Weights of a small GPT-style language model, trained from scratch on English Wikipedia.
Size: 11 layers, width 256, 8 heads of 32, 12.9M parameters.
Training: a variant of Adam for these matrices, 413M tokens, 6295 steps.
MLP neurons of a small language model. Each row is named by its layer, matrix (up: input weights) and neuron, and shows model dimensions 64-255. Each number is 500 + 40 x the weight over its row's rms, rounded and kept within 0 to 999. Numbers have three digits each.
After each neuron's rows, "fires on" lists the tokens most often at its 100 highest values on Wikipedia text that the model never trained on.

L8.up426:538492504448530470516503535516471540518502520543583489510435469495473591521508575474413486515444481491474562524476544494618504504472443432434482472478514401493505407533477491496496531532551459465488477489451462491512488503527492478491470581518485471478543510546513449546534460543426551477512543504503540513530540417474519495578533475557431514518417512488530481550541493514455519505462550560519507551507501563508548477583539463515494493504460537468481497468442491589526491536501516467558478423553497450481569526528507448454489487521519451496480523499429457478510535540529545505
fires on: " the", "3", "0", "4"

L8.up701:549543483567455466494507487531514497449562584552592489482495466445537500483559471542493482566482479545594483470528488451579523512492497452462499522461499445481485479518549479495473503511515483453478527489515483499508445478563430505523506440539557489566583578505575510551492554466497493502519537439475494521502525509583531452519469471550562497524467562482524416531530522577384413490513520528481478534538464522501517512497559498489501449462522558481539567546461485489551507541468461461488566540513512526467474393506523496580515509489507484496478562375513487513508468539390505492
fires on: ",", " and", " the", "p", " G", " |"

L5.up23:559571535504471545478431438516501534475463460508514530489486480497567537537446588465512484461521508474547493445468536500494499499496531498509444419494487498428494554521542511492492452520475521524537472535535498556510490554498450488490406509585467490528544485492495493481526485535572465495489495406494488496491506368419526491481497542462481472431536517547555495529426476477557531456473528589550484496471435489427541465517525564459466482477492510517461464435471480441501640499511456515552528440562520464538557518478477456478441450480513561469509553539489490479521455463484470509
fires on: "a", "e", "o", "er", "le", "ri"

L6.up267:551517504535549521539420519533489463540495469548538491548478502541496511507449509546549490519545562505469505523480475536464460390564485491523517432485456491497539502419556530509544496505541520532562425472440450527512487574620480486473485573467458562514513512463508524453520511521463578522554482476532461503437480417491499451534429403539573479455488530522507487516515512482505459511538528466568541439470511521553534486537550387476485419500443528466526521486516401453439527495534501526513513465553489558493511411457563513505465509511535503613527448518496538508567501484489530577
fires on: "e", "c", " f", "f", "a", " e"

L5.up742:570474548501581533480568495502414490477509502529522492471536512488565540496493545517433488480476490485479537404474486505517459511569458458530504452490492561511522562450508543578455567481527496525441572469519508542461533489505510534537504465462521536563543526525517466542567505501505472485467572419479496559560519474479471496567463552522458485481547468529474443578539460477451498511486543363517523478559465533575487533528499512433517434446532495477551543491516445463384441548502486572492474471473507471461474466592497504476496440503436496452452475527511524506538517494542517436
fires on: "4", "ath", " which", " in", "at", "5"

L6.up956:568486514470474475479476501492499539527491461480485472529522425533517613474457554450527539445421519471429554446556489487491554450542521506409554541473489503510578529418494562534417520502466500495507553544410504507497503536464530493538545504542487586534494504448549502460458473495445549488414509491511422508421521493385493506489452549425522519524467590506503491521449474527537560457499537547559481554454521581474495478546477484533604492554497452454469519400505503514487537445538514495467512510538509544504559502436461460504474498490481529497529496515493475493482554491427507472
fires on: "st", "–", " York", "\n"

L6.up878:510524511520521423486481526482436520469545446512493482496511551450459536472499499567527490449476509488535527492543516482519459506529540458467589513510534510582481490546524496500468479513504554474506460531460489439475500488498558519507508549535467496498456496544514498533534478573525503508387509511547479503539454501461445417431511500493491431471524525535540468561462474499449429495507493512554523493522468524437487527504578445479551506467475531494466570535539475502420449584657444523482500509565526491536503452497541477587475457520477449539471482519472481512589486490438511496
fires on: "-", " of", " (", "ic", " H"

L5.up728:573515486472550439561458459519477475442463552523545488512391507482558523539532459542527391533464455566494516500606529454555470452545542448450474521528530465520413478504501480528482506496437452530535487484496455477485545560487502488533414496492432539503541542495515494463455502561465509524488493457504471496438551498501477513597542552463482498489511498529497445508534507582573484499462545526458471480536446550480547511599531509496508512534514539501516496436490428486476477509543461600509566556487510500501476524584515517483548495573467510484555471531473455507471458515471527487
fires on: "4", "2", "enn", "tt", "ov", "3"

L5.up387:531493541519471560471459561523522521482505509527520528471461435441482538536403511462541460524561474520492496397490521441556479500490463506510517463447455427479566536511471449559500561575554522507509458433499458508509547503503523541462515485472524524517458466561523525579592488524562515458506518500524476498446470460494550532588493534499484539489458488474514521620532519473488486524415532545421511517562459538491449531549512526511485495470512508455411514465469560558479506531532444503540532447512470472486482448561538414465531538483464436555508501506518473517546534514454496464
fires on: " in", " M", "0", "4", "ir"

L6.up852:499437506469499484554492536511510473505501559519517430496538478462520496518473482471441545438507530536476531478438541472548489442479531457578479508510520415457544563529484550538539503493519497477472480473525457502570524523514491403540429528461481523548503479525483502555526534460537402501496547563550471508559494447517482530503445512518505554465443496525521500545510462515503473446472539509492536517502322460536518468512565473420517497544512427488519475503484561556488465644526459517547501482566485530477567453496563434542384468537451560549458515547471461511512453456471522514
fires on: " ", " W", " H", " R", " h", " Re"

L3.up787:538534526526494503498474491519464524487474530522521536464547551484473554487472514518549468454516478530557520462516523475488480462514506481450368464506433514513476519557514409456514487541483535545523460527490440518505515549549444422519488395516503532481536544536441548459539451486526456444535501561513472415535506510516549496463475536472436438516432462537513586542504467530460527445486474503481521541519419462521542507502477526520448453498499551432504488539425531508509559475534427546431523413528561491533436500487490444514514487347422540529522482583470450493602474449537517485
fires on: "2", "v", "9", "ow", " in", " of"

L8.up121:520551540488465457511469489502543442527526499463453406497445511484567518521477488516556483498474489477497559445477487552509536464512473508549508457491475584448517530477473480570477487527480462411530490535500466492469527465546514494560449529522419482542473532455557433512557496485480428534534483477542465415574559492507481484560498520497489486439528552567524553530500459499510465535482500560517509456463429495437540488490508459465537453520495505528525453524505490565509433540462505483540548455478475536438476511561510447477450450478447405518506543536523455573456401565463540478
fires on: "'", "\n", " Mc", "-", " \"", " '"

L6.up512:457492532502511511540368386532444483537484407510489532503506467501535534519466484489447527536533534528486488483443554483496515490513478510505479521521463518493453501500507516497524504526622534468458555574503408594514569478539438522519524529431502542495511536500507543535457475508426466572477466542519535400503528462431508464504507484551425487438474500433496487569543440552447472463481559573444522491557442493494496488572485495480482451449480497480528433554488471462498540496481484477547539483507461561541465548461494493453482513431550483525506546470495563509473497476528460489
fires on: ",", " and", ".", "ber", " |"

L5.up201:533559492414516525514526483534519496473452479563502581545509492456558523500450461578501467533498543461518577474511476482544429499505491487469541475510473481455509547465529532553475430541548531537495500554469460489464505487484481501466450443504422471442509497577562524512519483501477589474479580459505483503504492451451474475548590514474495517491476490523511486548550561495471552444579556515497435489574468528572476480504487464441559431488518490496429542592459511485500513573589526543525468555603508523566529540454519504499507541508443561509516563454505441494517527505432512612
fires on: " |", "b", "M", "p", "m", "8"

L3.up640:587488533544458483520466489519473460489529442522525470489476501509468523553418483480480464447475500422496565525486490521483497499561473496540553505494460472502417535542546466530461485586484570514540440488445516507534487511507453417544426490548447501503498466525494487486558553534513537499478541494487469474530442418422596481500466528430511475500469567477517528531468408501526551538535559534523585507475471531515492517466491521490517470473451495517403458509481495457460408457499445406421494564478483509535573569511490474478531501478457467527464470519430533526503513453538557451
fires on: "an", "rian", "ra", "el", "o", "a"

L5.up787:511524524471494470489594505502499529508444432569538484493476553523517507526461545451454445442575473472521546452483519415449509448520473416436488499530487553489541536431465538441437482459457461485457455541453548552516452549502442499460499517548497472559493563511499409538479495478517513485462562460522493533518541486518521463515441415535501486495499483521473537529479401560500512497488510508455500550525460489477501488492451500511572536481449500460509554522514460470463465551528437568469511526460582527450530484483522447448478577529470525494519514527547539551571492452460515451
fires on: "'", " over", "-", " single", "h", " st"

L6.up138:477523545492498523455477481472518462594520442537454447510523498507540581507508508526476465488480479443457547431439493487500500502462523425541429533532527455441504470418536471445492493593610547423463520570516462474527448477536470473498534549523472581425497520538563487634539452551491463502543467516532500565517506486484501580554513495536428494444472519501524544510503476560411533502548524492499545496575459547498519499483535483423557490553496468580513492543494510522478471555631457497534515528525526588488536568542456530481467489509489499523499493506485413540495548499468526543
fires on: ".", " ", "1", "0", " |", "F"

L8.up202:535540521490443440534515474463558434520510514496465436474496532520573490500495489540477559527501472457486591490544468492526435490529508508520578506496458537523558478449427541531565509548525538494456504536492464542508511581563479496549495542571484483565515522487504503469476576470448512511494571562496458494501610452504468471574507471517511456506536629495495527501515487526510439488479501495523578536454428468528488549503497481494463518512438530572521497540514487550507414561515519462608490489532477530435549482509453473508532526453439458496472503509494461497493431499531529438
fires on: "'", "-", "/", "–", " ("

L6.up479:512582502505424524528461437530422560455503478543504497518458526456465487478530535477488514489464506449521504465579503468546506468428578443546547482470422443503610546501467457472446513471537448503512523541535484481463524524514520446507533444468546553564488477558490477535531502484506435475455534476553476519546505524532424482511480505481476512491450534549513513570473462512551448535494502516462451551460434456594516573511481518491557542502465586480551493511477519529469468471538420531511503523495511410524556513481536453489420519453458512473515517544443487493539467440546493430
fires on: " of", " he", " for", ".", " in", " previously"

L5.up685:531542523404438465488406515499498497589522569487527518535488460483489528516401474462526527549497467500399513476451441478521460486505486540446435487518521490497494538464514375545528553469599416567460487550455373496422527484494547528513542499496488560482482441484555471478457494527447471415473506507554449498461510527529544579492548483549438492473436508507514510540490480445448587535507558505498457588499446498463498557495568510486542504510467501553485478520485508573534502531494455483530481482499532538524495489466471553537488510524549502520543416534454498521469534459481511523
fires on: "M", "I", "G", "0", "S", "R"

L6.up128:486518573502485409482434464475540509501487537477463510558520561560506585493568554521459505595521532430497574461530479472437489465500469483481560505466463537548564513524512543484515485482643507521493508494529452454498464493444523528579478548559462489519479522486517473561512494454512497450508603489479517503433553487411554550484495410496516422466550498519521487563457514500478516421573530538558514529502445553499526539452529497470570518511480520501521524496423466542563481427511451496478486495499478520491467493485535496490490527499523490466517548478539459519517482483501425544
fires on: "-", " (", "tern", "rac"

L8.up850:526503475464473461525474447488527530480493499563541458543451518483482557503511460529488439519500525470521515508506478480510445510445456483500501552529442477511503468503460505592475464501604476541482476503504511566465529488578510508557548505533514530418492491533600518532356472542572441478521583443534488487494568544513450539474514454565532476524514519526526512508450546467493465416523486512485543512479514558488454481522474468460570432530424528468532495448471455484492509533603502516551565467513531592495466441426457476550548481495513510532524493467527546545495468500437433524
fires on: " of", " /", ":", " to", " than", " ("

L5.up343:493500559524470475527545394481509501507489613479515384586532426503532548491490531496528474523509563522547467410434541483501561488501492517475506473466516506467498496502496507549536486489506465532450500534489547559511552490470507492507529475511468513464575495479546496478483516499563513489451561509490454503476530551501517560492463438442482495509532463418505421523525522499399456416480491595538504529562472504477499599507539502457518507539464462433492499453420518560508551494453413574518524483461524569537476534490474540533512456578483494466515492436452484519425506536522452536
fires on: " (", "'", " to", " came", " was", "-"

L6.up133:504478546459508462529546464468514519476438495496525473482484494528511512474426518464464492499444497507566494478473469505495468523565513548566412482493494430476466508507461523579517509544570533473499490586470432527491488530493462467474474471540494518533498462489512440480536546488484483497457456555465527400495486542533611504526472474509481444505553512544487474562499507534478501452561535415555452557513419537495446509514517459539519540502513517492510521502571517499462472463551474534496481503461499511379469463602535464617503459539452492491469505516459401530502466489513493406
fires on: " as", "5", "0", "9", " species", "3"

L5.up796:487488543502477487555455484488534498486456487475524439511524469550504541543441523503457474464481439454562498567483509438518586527562504500470503449442471507463491486522500560524527478509539584514511494495589534437489535496450490416559452553482493545441536492521550450555499548454431498482480530501460477528471504517472492496497512523444485470507497513539518438531521485459524475473459525522439594388436506483489504493523479486496484508512483518506430502480485589409550425508481520479481536561536525547559457458456486386453498481498523461451486476447478549443480485473481453482
fires on: "ers", " club", " Rangers", "in", "at", "ley"

L8.up407:519530516494480439473468498525548510581482524505503421509460524554530494520474436498611518439428523543484489443479535483548381516528493461422454421467531495496501456445513471562419553567528413481464460589523487541492509520554557557476501504584496509464439566455505494490513493465538411443524518509460509481531534486538475491527489538548471511467449560511516531506544519494519528535453511479504493506416521549511501482481588513432574478547498562505479516503447495513455481460538510497551506477495495491504509407509502471563541474523500450531555515524477458563523469479465434543
fires on: " |", " ", "%", "az"

L6.up107:473541527539525525490493483522489509565498487470502477534493449518576564470478538514511429520492502526453483409496549454602539386499471494445529512446499589476488491517477480552516602508588510506497544549514509560521542492500558510526489575491463552486495557463494506537472441501459508522501535457468504478525506454478478498546490480516517415457465505459463466495538450463433530502450504527482484548550508507445511518564584487522550453424448508532484517512468503548510510431511452527538527502477472482423476470512427549510471511518541474489449537450452513498545469535487551486
fires on: " |", " ", "-", ",", "1", ")"

L6.up838:540470497486498498470482426412403451461504484525598503484503469500520467403466581555500508507445519512496519486496524493529539496546458450481479501518453500500502480565458587511443537553507508454471473553486471486491474425521495468549489537552452532499469426510588448556501516446546466579545515488526549526461439566463502451494527455448530420515523556532537476532480519604478528503518519508521479456478467472487511523480529486433548416504483499464529494462478542494532546533543467484525426499529524494464491439498503451581463439448515492499461514503498466556551496465519525458
fires on: " ", "9", "0", "7", "2", " and"

L5.up505:498555521479491437532461385509466528496509450442486488559559471504499482519483539531501476491498479526591484536498502513490550472476451523561585554483509514529481488471472493496507500491568491471469476505479420445530511554500450483525534502478504537558519543484498491480477506467496415498502492507535529449454514535502485518524411444510529534453509528479490457600474488508408516553514549489553444489520476525508529502546429468472458528481510513563566476466501460474469544564531566534465436586442491496482563524543521460539450450507491531517550499549445469571474426472418563490
fires on: " St", "2", " st", "1", "st", "-"

L5.up483:519460527531519524499471488522520455540469491525489475505541481510502513502498509424521517507539524453551540478487493488474520465455437411503563486444413497491527442491472573496490585483520424515474480498525511547472461491490480499560556505499471477564508517509531539509502558456507503498420486475499460516472563486517516494523508525442540484543582579504517489516441526504472452475502515463506504508496503507464474554538543438455456489497460549523492493478439488478452483491559434493603445528492442412533545463420406548539524505512509518493558553429505522504473389541497510531
fires on: "′", ":", "-", " —", "/", " –"

L6.up435:528457510521497483479539458522531435484487493516498510580497510475554493408472449536429494477535558466504523509463475486542525557539498533514569502458442476455482475514491550575532460547512528447462471515542496563495499490519495496536470530549482483529515555541527564511472614491578501524454531506501472429497482508491480473477436493532490509543508495533521517527563498514503518462571540548550506509470444530452503608466482369506538483490428530463497439510508522539539453549476455461457508436522541519545497533501489451497546379485508519487484567455485469436544407500411522549
fires on: "-", "ly", "ed", " \"", " '"

L5.up330:501458567487525476402498519401435560520515410558479452540435524470492529436506386465462533490533582563508506505508492480489485493549534465479523477438557561506493486542431496474485479513522536404462530465489447503514479456453512476537511515515495515537557561480568403507457487611540500440506504526464499562453486459468448467511523464480528446515526581527518455548533486431518522447569505465486496478512476482445478519523468504474504476522501532535519489498515504459532506497601416460474488586473516523514541503488565506552401496490528487514556500501454512517471442522521522502
fires on: " (", "-", "\n", " of", "ing", "–"

L3.up69:581475524500494439516507513539408434457518492481473481573437549505498528498539506492488511485449462533551523486491428539488491538488538546435575499500475537500462519559486538533552469439485486490535507516488462512548645500468522450459454463525529573462546559496558436489515536543439467471484533520452469581461505490507521492494542510471408517473568540529560498496510440521550547504469533495459540478485519515508535463555451576462537400539535479495496527484449452447517480606502493462532509507521559516448419510472539479424494509532429541489548529572532439498523510487442467521
fires on: "ace", "ry", "aus", "ory", " commander", "od"

L5.up850:511545542469487465452516480444473501512480513456502519446477463534485538492508510531426496475445469472543557475505425510488502530479431494481619482455527557542519505468500531494494506499539532451497530532518477564483480505502517548560526486546514486560507570515605497537504541530492436510483538487515482525516482507467511477561521446425500479468500592463524473652481467520479518449544512504527572579503493511518493500485478439443516595521481499546563462519447438466448511470541445479487507543488456505462486524474461590501491468455435434433500500373405518474474498486480472538
fires on: "-", "–", " ("

L6.up583:540465536495523512530471510515477466499605525524535448573529424581524493468441500545524455517506457457465473471493489463544478399486567497452513466562487453450488523457564460487424455526469466458468479476506494530497511513473502432559390558519463558490532532497491549435505473564473499512456479559516485485453477452474520456532502469439477464502377504525523548515486507416537516425538494567523438513475509513432537545441506428532443477413471582492466540444455471474497490444541453558543474541543546539497508500495547468539516454498470487518471481536536529485517479525487535513
fires on: "a", "h", "m", "j", "ra"

L6.up455:553528494473495470437483402518477443547542431580516549556472537539465594518481547498477488539465503568519464484534474473466519482482518470488471492493462542488447497478437512472543554475502495480482423533514485441490441497438530422539484522497520468516444481452510500536492490466511524512615516523558446495432528481491574537497526511531526399495457566580484413550520487490477448554508545507541519493487441532432489494516481501502562492531402512470546495468436495474508501523505446552454520470443502542473561489476491440478513499519518499504519453567446470565589451446516532456
fires on: "V", "R", "erv", " Sp", "ev"

L5.up813:558527558498403456490477519462518468545509562543472467522454518492571541533472445517551420496531514531439519417545422452570523540525471503462468467492384518444534504497523479405495492472618508468500547525393464492479535494459491396567471477502498472480500533530520527572454476519522470543538463466548484520538440520519512586489464533600479495505508457490501549562504528440476510461503438480434556479517486547462539511512529498435455484488449460515523451484521507548425495533532507529495530533495504454512466563503540509508381449528493481542519492558539453520460482499495509478
fires on: ".", "0", "att", "elf", " United"

L3.up727:519455558499536461462517501564524415469446553524524512484454482463522507472473506492507484521510466485496546493428488511493504400516529426462486422483436462553468479474497506492487494541522499522444452459479478558522537474484568464508485504500449554484533534515530459419585541476474542521489500521450490493517491509415448527533483484479431532483485484557505489513505525530566492476560508522501451555447464503438513533516460490529455517484490558496508567538455485481530468419481472473448484472548556471555485573497481440416514494489496501467499522428476511520511548587569481430
fires on: "il", "in", "h", "a", "ll"

L6.up709:517459502401489443519536430509549538453476497625541392570521456462527492502487473504520475628452582529528469469473517469446508532529556462584573484410497522495523505431505537585477500515511482468500358498486488439519495513545490505575512482535473523596493571459479534571510550579491431489478546528528494480477480505549515520501503485515479446479494530510494536501484448473446527458507547533540486505478490539472512500524513493506515581478449524530561523518507526539512487501457521517488453475509552510443550530558527498511498526523472533464536592477505465605515439496556583539
fires on: "2"

L3.up1019:580497573449525522494482486463417580459506528440508491465466512480554575489496470495480494461495493516464512470509501520571535445467468544448533510475485555505534573457464501483540592506512457467513510616468500544524486554504511454471446448456512483584570530464474477540514468519564446485488554489498440453444490513514456497545531426463436519474536580552519430526460501485440523513570518472572504470470495472527533571499456511493510509446473498508561429520581512492456438611548542517506560439480552536456449503461548467539462388455504455595524514516485544486525498446490526474
fires on: "–", "\n", " m", "-", "4"

L5.up43:484501500463446437494468522434546442520502560505453488619494507453510523411502492507441482538517492481541603459502529509462497454491483494462534528398412540504560468505457531509567536449518488458471537532526449538501526540511605509480509567486496483535497529536551478540463540563508530471436560534491362525518483545456438495480528449506501481512561503489511535485514491419510554501556503525572513438431498492532508470465542459436524516458471509460501507495519516458541507568531463502553412490512559448524510536525487472487451475502494444469546496457530504583491431494460520543
fires on: " \"", "-", " (", "itled"

L8.up803:472458545487455483553425490462453485484473482509505493530507473422508516516474419549523488515469520496469461473508497448496489467527523475480543521417541503428520428479474488550492504579577484451465482552498502577476513479509514551505542516536456561486443545415544451534442486543486443560543460505568488463467528474499439511523496534550503522519574517408503527527579469525487451452492509513428451535441548461487464462541518489486501374557492556530480475510501476478517429505612494484535559548516575476513470508569467453508426458466503467549491503491424526516500483457496493507
fires on: " ", " .", ".", " |"

L8.up275:518423480452503512494454498512489514501470544410573485518562449528553538491536449543529465514558506505522523426514472550544496507534476499484513482474513477497554473493485541489474612554522501475453524536432389553422501494574523476614495546480498496561495520549511483502482499535516513522508491481550478416572502508547493475557481449504439467507541566528524484511592501548502542482532540500532505535497444652538490404513521477537540550468472509495546496499537482515558497521555463541540602545507509502436513524500516487522463534397521455491494502501425542527458511531506496433
fires on: " of", ",", " that", " for", "ing"

L8.up434:481502507449467460484530514480410558564510536533540437477446498441561498506427479501562474515481576487519510455449462440596535514472528544452473478433508509503522544524532457493504526518514473510513482547523465531526485472536470507467463584546470532514510445586525496527444503481494558433440497428480463467547459505549500436594528518449569448442432490489503503532519512527456473417493488505497470479517480511501528476494533401495530476448481523577440486507521539551464507472498433444428577463539497504511494535475541446572506473453521476486455575429511508566541483545433414421
fires on: " ", " and", ",", "),", " like"

L6.up800:532585535482461478483476527465462494524525458519383513486485440479540531496437496531487465455500493477471522430501486570520595521515552492379512462464434487499423547517521474494485520543527485488483483552540409471485478512496498439487478522550506498530494477477447479481521461546538506416452479528499500475460459475522549477463561548520485463437434510474484482533480380478527514553486505475473506500492522526556536457444523466482533454518508490444467525542494557494542524465538443490491503498449543478512542464494505494563453500517451441410454490548436476489544520595544567462
fires on: "o", "i", "as", "p", "a", "au"

L5.up650:552495555426449463546559494528460499464463453508429429511540476490481534427487441479482508559442448429507473498530486518492412499514504527506526482435539556480510570545491521568444537474512512489484511520450434473534517498487541438529570493524484459586454509521530536522560545506483462491500574486470468524515534501529484505474582456509510455495497526538553513460426455451517489457524531519488506564438514514507535510583571378477605446491478583513549516449497484466550438520558468524520510555500541525478546519540449446561491458438481489515576507462543457548455446495482500437
fires on: "r", "em", "n", "re", "c"

L3.up868:551537484537543552502507489427444531481511512528463362530468620503565544550511536470484485497516466518518476460454529538536445482577464463532486447444425498459500491500520495551496495501491529489559504502506537584539465506478522485451534482442487572564548592482491486521513538542495462488469535428516477541491474484513490440570509432488491514491468531574473439482476524520559485522503567488543480539501440456573500526518513513473581510504515518469570536541511530490442532622474503488504512462513488540464449406517547428543403449481478546485474521516461459543532482473402531477
fires on: "\n", "2", " he", " p", "5", "4"

L3.up427:548419523518463521476447466484481478517493476526507457475486547594539501468520511518446465488501461517562518476502547486491488481517488481474426502481486491471475597527556497514454454450495491573493506518529435494486532572569494496546383497438497512481545451505465513497504433513450503540464439422499484441569541474449556468516443543504492493508522533475509510556593457526487420448511515560524489497420443508491556510529477546485529521504477512543438467480458417580485522488556418547490578436558540453496512491463510459419387518537472530572499464489504436478514435467474472456
fires on: "9", "ed", " it", "ow", "row", "ont"

L8.up915:502523490507452470441468478516551577458505458537554472548521538455504559493468499559451434589549530442472450521495528471492378517471450445526592515508473513525482506521477515530459538503507481513471511472466535529515477460594570472500517503509523572499471470487548515502463478511593399478521514512506474592529578539438479507542504479570550523598463477488523550486532511525462496492513512606550449507467485569456432496542475480424496444519497498464563484446500461462497508528549566540537526498492549474549433468505468472511465476455464507550539407503493540466495517499441507514
fires on: ",", " |", "N", ":", " of", " July"

L5.up211:623470510491486551540446491498530523499455451457502486572487472495628562463489497476519422494540459496557499429478520546525535444484430452487466423483497457512507474416432545503519443482576479566520471461425490479476503509544530464557450523496437579457598457491461488506470525580495492420507453510483477522487568493484540469520491460480529492490447577457551492519475515530483421439467504514502514528542522488503487477563597485448494476501490542434563510463495490518455443569490511484520459485528527551498454510468530520527503480465511516586499559447518423554581465586443524486
fires on: "f", "c", "on", "in", "is", "e"

L8.up413:492495537504423423522413505581415545495477596514486442571468535521565510485527524430471467513499537461503501411536495445536575487536562499429545476482457516467580467521494496494425517518477489491544432497512478533481512415581519533540517567529511538526511526506497500504573505467554436489463508500534443454448504477503493489531502523515522473417415520467466498459472493458474516509557558456445536543496477545548571598527518479559518442450490528522496499461499535484482462496503517516538477513474484484481544432512498484570481509492443550508445556516471491461537471530492535473
fires on: " H", " of"

L3.up180:551464536493535487521525529419520544483533459582580545505543496443537561517546412455428526498501491490514505564515536539522490512503505480493553444478521502470511520475432517574518547542529425444505546543472433468484529527501549473515577483397493484524519511493472570510560531518520492401435520520539472449467470510470566448490416490453485568513558538525531511491543542498427541502472513541419489526489502572536505503503515526433484504472446503526550497446523480497531458490548470530500557514461490535489495492486574494524447523441522550467524548508547493489476565476520406500
fires on: "\n", " of", " cond", " prior", " for", " Mer"

L8.up36:519546508505513526455457468510403510518518483504525448483515495505541534542534527443524483528467536499510524503487478433533441475485553514505546492382511492426598528494503553464541509544518479492558471511507504604457474490528454438575474519507447568496513440534557522472486499508583445506505493459506415410515602472550530526472492556501569368457522481518525413528527458541493554425454544493510520584483468577531509480514487494486517566469458501500525488480516537496502472516576452501556594452471469510489498445504480447564428476531514462457496493532473513470503463533463576420
fires on: ",", " of", " his", " married", " and", "\n"

L3.up104:520437537460509533469492484410440541489481514415488408474482441484487551539488501494546467532482451478484503526496554541573460445475478519530524404456484600393496536550448495565470469454526535466553498456511459554547536529494524545480467481426495511453508597561551529459545497539568518495533511460522489497504464567484505463501502461498488452494482472499546423445528462533468515471502497497481471479474439516547409495501443491478552572500518514493490522505566568461463462522505461499559511507459451528392441496460549494496481417502533484479451492469458528530508452463519475480
fires on: "5", "7", "4", "8", " War", " States"

L3.up13:484502519428457462524492487495502500512503524484481438561418440541609500484483504464469507492483549491475557419539468524545499439529474522469492492419468523498508500422482509468522506535579501497505482586477431513566504480459512550633478498496456499493485545518507518499477497468407467510447554485525439491527551505486511505527493492444525448482539548500488571538509466430462505540558610535490520537498497522458495489534504424482561486515505496500500467495499511530561528525577468473587533490519595450497498423490464481551502535473492504544550550465514467552551522512545549538
fires on: " ", " (", "=", "1", "\n", "–"

L8.up99:498522548470514499493492455428505533519456516503503469545532457518628505499428481482593527517509477530573493504502460462530495506576485573540492474470511480445608467504456538508496548523511447451459441472530531434541504487489469440554485580458510513510523457476504432485525491383535471557487479432493462456528481529504531468512529470459599541526473513568512383486555509438447470493534526516554463504426443567465496505423526493541580542499517540538557463531514479552496532475505438458551560499510485558493556521515549486483540407456481450493467556455478484546492475503537477456
fires on: " G", ",", " and", "),", " \""

L6.up135:488452518546438437429478474485533554550504488529494462545495494530513548463532532511488470479553566542472583488474460505582472458479524518554495483502520532473490563469500479514553513507541536469429502533495488520536534502472484432494540520499495496513547585494481573527486545525507496580540529522528478470535551426465457483531433478490486430514442555529553538571441508504429491432468524560534544514485432482453519499448522470526578592505509498529441553506473485465455484517525533429464539451527469528454475483431495452546384417451523491535606444494493472570510466439473527549
fires on: "-", " w", " h", " s", " sp", " H"

L5.up286:560461541466491411513497520480499460412491532496534402531498466469505532447503456464560504499513501517487557471437569466462429532505532451449444468543494462487550518530503520479465529529529478495444459486441497535500523502500445522508483508464516566463493522551524482546519547534564470502448483540445463514514568494433467559455518444495457581521512534407499502550556525544491467428523466509515551506529460480484566494539490515410507523567468494550526531476488500551507528552506392505578542501552523501433492415420491518445534473507491497501531497429492462450483552496508520489
fires on: " with", " were", " had", " was", " ("

L3.up432:538521558564539475572448455511421487508508503529527488487513477496506523525525529512533501483552512572532529524530545487451554487519525489538476519487503457545523511505534511519487456501558532517496493531443459471500486538478512439483502506544484515541617416508530451471491511476481553506530470481595478525502590470585487489579425540455463486491579583480484508520524505535481563496516529594476432481474442542508625522452467547467462529560508514480498436505435474476535570463498488463485514510420510492495465492612532409522456469551447493519592495518465500488498454519511495524
fires on: "7", "3", "1", "4", " Pl", "8"